{
  "num_hidden_layers": 13,
  "head_dim": 32,
  "tie_word_embeddings": false,
  "init_std_o": 0.0132,
  "optimizer": "muon_variant",
  "learning_rate": 0.00114,
  "warmup_steps": 200,
  "final_lr_fraction": 0.02,
  "batch_tokens": [8192, 16384, 24576],
  "doc_mask": false,
  "train_tokens": 244900000
}
MLP neurons of a small language model. Each row is named by its layer, matrix (gate and up: input weights; down: output weights) and neuron, and shows model dimensions 0-159. Each number is 500 + 40 x the weight over its row's rms, rounded and kept within 0 to 999. Numbers have three digits each. A neuron's up and down rows have the sign that makes its largest values positive.
After each neuron's rows, "fires after" lists the tokens most often just before its 100 highest values on Wikipedia text that the model never trained on.

L6.gate294:456489412520585438527482545530559407461527423531564524572507492526511534432477479474546469559480527560522493520460499524535560519534501542501523541532543520517460449484539487617474475539515515488537489551475513499484462555465432512495452464481504475438509483553540534464526516554420462463481527483515566446506550483533498508442506499482534499396465508452447436498508512508476517538505552531493561482511497495459479511553491581447549496517491416444458540574492529493453508449491440
L6.up294:524500425517425514467510475500423498450486498535486456503500515423526489519528493516499533524530521519475496516558570528487538453466499394454408500521455462416462524534479540412535493529557440432512464540478508529541521498491421516590474417412582518497510467499484473515562501457513533566582531532526480571513442563505452507547564452450514524509569477521543489536467539561488487501501536529513451512489522526473519493462456449544560477479507468515475570437507496479519492528527536
L6.down294:558475455482492538534457492482472541503492513566519471550544553534505481510607515528614505468505478523571543488488500481517441498491550501475495498536505587522570480494501462473431501547467466473502426520541451518544439479512477483497485437442494422543456537530487451535538431503465487459480545482495459525543469542610555508517449534532431464504587489445541497437442460478425470549557455490529521561533485465504511514498472491470471517447535472539455571527582477545506515480537483
fires after: ")", " is", " was", "\n"

L6.gate97:448507494494489446469455531489568588501487448438514539481504481476523495589538462537562494510460489451473436542464559499554514509493420464484452417483526455464463506536508463483476471503481547538509529444564522512525460538433491466397467498476474492448484486507545476420483442512500465520601528534398493537496441539526500560503503508530477428489550461482544484488516504475475549387482491453497523501458527494516545447573472506464514482491464506520432450394494491524438528521511507
L6.up97:483466527493438458488520553418525496518471419428533514476571509598476460516455523476474550497409453503548492504493540544462454498485467517483477414418433547543496516463476495536541517481546568511432458448549487494488520450486542476501504471478473469486539524504527522534452513489513475573575587525491480517526524527500536460484476524524609451567544501522518487481538519498496527517508450546529497472490491516543473592566559510517406451464430502486407437468482514540495491510537516
L6.down97:499495491490475443532485479563507478468524540511567535535426481387497484474633542563543536430502497518485506539468512506532550548458479456513538466547535538406514507546579480486507425464515491515488539447519474535539451519462487539404425497473481501507524526557482540429586453504495476451433430589452506508532502468521493420490523483504464470505544499475515498481490465491445506516560507515507458459458565511551514491543435527488517499569476521512446482464568464535521542523504484
fires after: "7", "8", "9", "1", "4", "3"

L7.gate162:501521562480479443460542498581538475435523448563506495473489537474473430519446492456532528440522525544495539555506472450537473544470436479393530571499483500534484490539507447463512454477484499456391531533480482509402470519534468443462542554504489433573476493514470474473461462442519469500512494494497552437529485505517499412445499600486487602541482492545418448456438483555545498511484527450461476498498498526486463493550543485466555503515513499535522553539520509502441437494482520
L7.up162:496534526464490508453486479581518539469461608568514497550539471532522553532451440477502512490471508487520491520454530468561447485524461493453494459508550507582493492451506518440627432517465453541453498515502532514512475564474443516490505496430543529536487475495438536515507512508483469594521543528578461430459485474516504548523527473556496475505518518530511433570449502590441460440477446490530483488481526545499505614494498474452534510472475496556453505472554554451519534481582494
L7.down162:466504519469527578474501484507496568428521496519515502514497530486630448537512489546472464527471482411451452469475496462458487473484534513471453506522542432548481552497471507501528439459540471494420549492511563612541532597479501505473431502533496588527531481439511549529543494442475491469552465511526589502531500507484463475598555548540462494489469477479532479525589504543445543499463506507526480533584489504521545553515528493514485509483511519490565455490519565486502586516522544
fires after: "-", "\n", "===", " (", " \"", "=="

L2.gate130:508530480500479532518467425510461496448513553571506520509495473472485494467534457532503514415472543540488460469537506519430420461483485485534507523549604511478519499541578523523492558543489510487471545473423470572516563522495493491516481516497430483445558521428505434449438469418535498487544419475529555516505517481509498409461518535526483510464492485515470477512547535484539564566482478464442510447468506472583496473546504390469507580544538521467453513517585454566444494492482503
L2.up130:533512563490519494462464544488445541577517522516522506544474513468499472509515507426506475508393525481482496459525586501504453528476488564484516485539484497440477493506447530470527500519474416478487453505520507524510499519515612406483510502562535429531453487510504425452537456518455428488538503603492424487491457529495531468505506546499438534492587474461508516551477516501559593591480521510469490490457555468478459568434444567481489451507536492450563494509515414522503475479455503
L2.down130:541488489540488610495515489467451488552534502552583505514572478511529544566577558471520458567455511450493488490520559529548451507457518517474540484537557425488452540523453528482529513480515580485536493504544385465505488464547480476536469463547520489510512533431531498473412512560565497418563493533479556476543500443482515506484473515485458497489562501440541515506494431543450543485490481574517472474516488474426493548439480524425459491580500486493459585485499476527477514466516458
fires after: ".", "$", " ", "5", "4", "0"

L9.gate108:571530568518548482534447468548460452589430506529525484443501508504488554525471531467518486526500508548515546451469437530515432543529582484493429531499493494550469441456580485510568532534514509515485513513479414429521527590465475543535521550475463490533394481515467472522537496465502481522437479457472541485520486522479435489448528577475508567511512514418492533514486498529509495473453473468462487390522552538478444552489481498420480458469557506455530423537453475505535492463479485
L9.up108:572534539544506556518453484524516515496474550453461538476537504480457531474494518472494473505461461479495553487490447499493550495447517526464602537551509461595458468470506448481519493385454513522477464487557540510517516498517493476551510504499484541530539504445510471577478505462531396404458478466401488426470491543465506512453527537605514489545508500513501503512463420468473434556508503447473512537452523456443509527496447457447479545465470602468534498581525463514539478468468489
L9.down108:532517511498478424532534548566559499494520453588430393545480444482451542496440470448516534534430409536439453575492506542486495510524560467504487503469505528511464509528472488436519587489483490449493508502539475498501513433491487534492459552528540575546576446453481520547595599486500485533485431478511444483490500514515532513448489471544505480530522417472459490535474533483525536509470523453448486522447552493470484456481499450494454526487574491512474496470395466452522507484502539
fires after: "==", "1", "2", "\n", "==="

L7.gate64:501534428510512482533561456508515513524528476482477572474544528410582468527532446471523523498508529447509498402514453519561412470446507418503531511539443465591562490469540535440442460497537474459467445510470484552508510536461419492518456513504597499482490563604556517467498509468482476504477533487465517499538489547518528522410485537487566495488554535537537541486451482526459435461436392509489519457552478508581487526522541477510544536511470501482499514483550528491494514497495501
L7.up64:463483547530541531583485529470485511586515483502516471556537450407502482518525433500495453477554515538490460456518531571542513457521520466512494438486496563570455547481490530492566528537506493470494444460515474547553482498499442513530497458495480478499488483504544467384504459527523416540499539495593433456493522548487498522451508524552518539445450545549545522524492522488510483498521511439443537468586522528498537545478575415554525560496451527532556549472559509426519485431529447
L7.down64:532473475517468551572524420503532511491517543458414465508437533485535425504528485500456532470528547381533478488520518571524503545461376437510443519536492453517513500517445494506403444522492460518526423494515430525457546573460521468530461465608491479431504509503483477494495571506501498540503553524495512550559467485504460485494462539513533449527566561473490545551473436522474501501478556466498538460584497464527490576481473475479501506559448525521525504476486540471504538477545509
fires after: "\n", ".", " (", " \"", " “", "-"

L5.gate98:451567532526533511507455436515467454510465495531598534579506453490505513496602501486536569458474529463467550602514442544503483515493494553502535525516532562454526460477581520546471502466471533538459467529538487459509489502469501520491532542481511427498508470414512501470584545450525465530502499509481537551453509474466465464458558443557472496482450509563483520560488517449464492517475546462474527484555466424595494458511497494514479507546451543530407561541498570494527485506510594
L5.up98:514529496516521466510539487436461512487545517537495510539436489438592442495525575443522450495462548508540522468509526497426448490475495582450470485610503563534471473483580501422535519511545474536563516529501486446510477483588489528483531508498504561486560564451428481446462451466519495566528484483483458462534501442505571503548490488474504500368534514574496509454519507439567493474427482465480548493511509500529555506463489513488489470578495586453500510470507459497535475481525540
L5.down98:510428513518500418487447535488589531461515520523500415477497556411443527558518474537495404492511479432531403509522531499499528482497516476439425518456527510463458434476499517508502533505490462514483525530485546437447502422469513516482581535452524537466587527550533474464470512562454481505531526575527526491454439454506541540515498507526508563433497475471590468507477548530541467405491479472432523497484509428472527560556482576518532500485535483530517470499508509493497494507548564
fires after: "2", "5", ".", "3", "6", "7"

L7.gate79:564557540534499523464523434493484504491552452529529522538512562576552585541483533510456483471542479543528480493520489546496546523506479520518501501431496460526570458442567495474508500486508528522482530506462553594468550463526445480467513450497533451567493443500530540519532487499603458450572449387471570477486542469496476522569528535479557539576527474483552596484498466531553583517548487555510509416491501510485545553472524518496506487529450453514444463459513534488497520451497521
L7.up79:520478523631448570511506507471501423499464537449509546519566486570527564489486517556516493518517540488499506490480423447521561520434558475503551543502473402561501471551471549467542542498475481489523504535485431507503432512507499465519470444521525469566492527525512532439516436562581472520519546427526457545471504541507553544496506534407527495448544561435457435440520516516490548556462467514480421488462509489497515497496493507464474497517516479496492477543503498430596550532511462
L7.down79:546452470554506519514517400450510454472535474458403436481497516515426531599525492476434440544501457446484498433500477415525420459539560487506533490481484451520518457542474535520536491460455489487455539487507572570514500454501509498529492465486589441480460517475467465499507525555568400408517501483557510499508458506535529539504504437442497492554471495500523451465505528503509574500504444496541477476470474406509436530503513562447467489495507506490458485500527510477494495432463422
fires after: "==", "===", " ===", " ==", " the", ":"

L9.gate173:500551457453550415507478526484411557568502505474448578442481483476478546526497552526561490509499482513502566565481588445483533497493509512456496448459557426509482601541532511508516518557446488456463416516485534514504435544525476520461545489482498516451483521552488510542492512453484455523436537566469569460482509524433520512447543514523513544508483574490455488498516509550447505549456474512544510508492431487587438491568494506506543513586432499525529465506511553546510572474531461
L9.up173:525488500483497459514472536458451488502491511501463403523488491507425474465563552463495498565527498471458558516507506435477566437486531487409480533456544521491398456464454445478521480504496471469442434540497493481476469544522491457511503467399452540440428557479476425526448505486513464552452574540491548572528500546544478487451498505535517499458510500531511500517528471504444508560444507460408539443509467486513421490514488514494524554518470383521501476424477523523491441509510429
L9.down173:497498500515553313479474544425556514496503510493528482562487451455493528540429513539528462402498458538527455550562537491519489527462481523454464530496479477531434497506462517483465541519529515599493437529447425495504476513463479498495536500435533537494458490582563475528514546470491556522560523458477499518478493544522526554434567432469431483455472507514525474478471538496481501506474531466443541538572455516481468473445515471472489543498483532564549464547497490547510506452487435
fires after: "\n", "6", "5", ")"

L6.gate50:532462482519489529491498501440415515515487457454539588500520488571499505502535482431537511456492538541530522463449541435544511442554498438452477423490479486526445481489547465449486463470506456495487562542487430511550408476451481487606478473467570397538578450483581551564521565500497450532480524515459460467526466517545485462499491562544507533463456536476460496560488495487460485491480511493526474500437579535490511469488539470503474479539438489536492457446507504485506443408506456
L6.up50:449532488537468431476486523484504529460476478454359503542494371474431510544505460546545536493552486454543535496514514532503534529469499536504442510555505526506503558450557481510550516508495446509498484489512571557520494489489553534558491614528540441463437545483497539522502398533486492453460457533510475476534528496423583439463600503530523481495510535468549453481455507468550477508474502485521514465516524431541495493491546451422545534471496495512478590493469477492543498506511479
L6.down50:475505471487508542457537536531395565505506502477503529462501504516549492429525487444561531429498489465495486520427476530550484473547485486525502410447497494547571500516441458546588418524505535532451515461507517418479501468476563488493515519534431466491562375454477497436524556482577482526528528557546526484530469489536451434435521506501483475461529554452480542540458518486465519479528515410533476475552507513438514521550579498455489522448492471444571527482497462514470524467505507
fires after: ".", "\n", "-", " Mc", "=="

L5.gate70:509493517442501514509560600466503470463480421445514541501552464497504502523556456578460535476544468471550461449501571452553497445547459522607461493491601458465513401492458500428466479500463520491479505522558466463435561467526512478490561550481485539462482495525534521467524581491526456466502486536543521547499498480550515502549542557468555524515521501438480499488515509497498462489495484486534517574551521526457474491587529542523599514478536451516508485536578426506516558507464551
L5.up70:478549488540476485534478615517458492528520508561518475520491536597468504520446531520509472523509462513480486544477468531458473502508548496444487551419446500485550470507452532528530453526481503434554506495504500490497541520481462463517542519501565527445477435602524454460442474532536453525574505515580511460539500511467533521502536600526455538549490469468488560486525379547487501460521511541530460500623516451471490610475537567482540483497502488500522502506543430522497523568517495
L5.down70:509518452538522465442495520432485546502563535525522476508515480433459483546489403492436552439583395464525483522528511526511510478461546499472513510470572536502413468445499504518489486464578573441436535519451488496507493475492513498519430441488497486471430578514448525489533548540554471461483484576592452539468533463526579528563482435473435551525528483537499499547473455512477531500562473455501448528535521481431512518509511456482517413555458519506524520551524503513482512550485497
fires after: "1", "-", "6", "8", "4"

L7.gate169:438490505570495431429478477526591531459576491442429547539482473495542465543546526447552537496500537501538563492486542486483481464470502493487434476474523490443506540475477451387513475561526528457479538518486552507513490444503498501479488498544528498556521543519499471513493542555461388523528483423477480438483474486605492472531595457522505503515541504540474495414512433484476524475473443487502487519519438463562493470575550534554520509467420443570465534467502514520532514481526474
L7.up169:464573501545462503478476491531530531493528550542405491527397496521483589520510497532452547511494522401518477441467485531477488517492462499571455470514527502443405554509457528498576521487525506434443550515476487476513476566487570446478485502453571460572456470476465491476481479478506442474585558423494569474495459474469519478480540501416498551509431510500513492488511488498516530536500464433515506601509494510450534515500517528585552481491532505565453531549501549488533542497494440
L7.down169:500538509502443471461508587543511452465441511507542387476474486463540489447453524518519495505499477576466451479522436482454470523454535455561540519510439507567393429553463541521470452478528489558470564469473527501558514522526502451508567466541537502583449491490490510511504540470541504526562468546510505515550540447460500517555426573456441464546474487516494402509509502549538438500574571513511528440533519566493494493443540541488484460510472530473464557528521497526502527525529461
fires after: " ", "ut", "s", "t", " En", " |"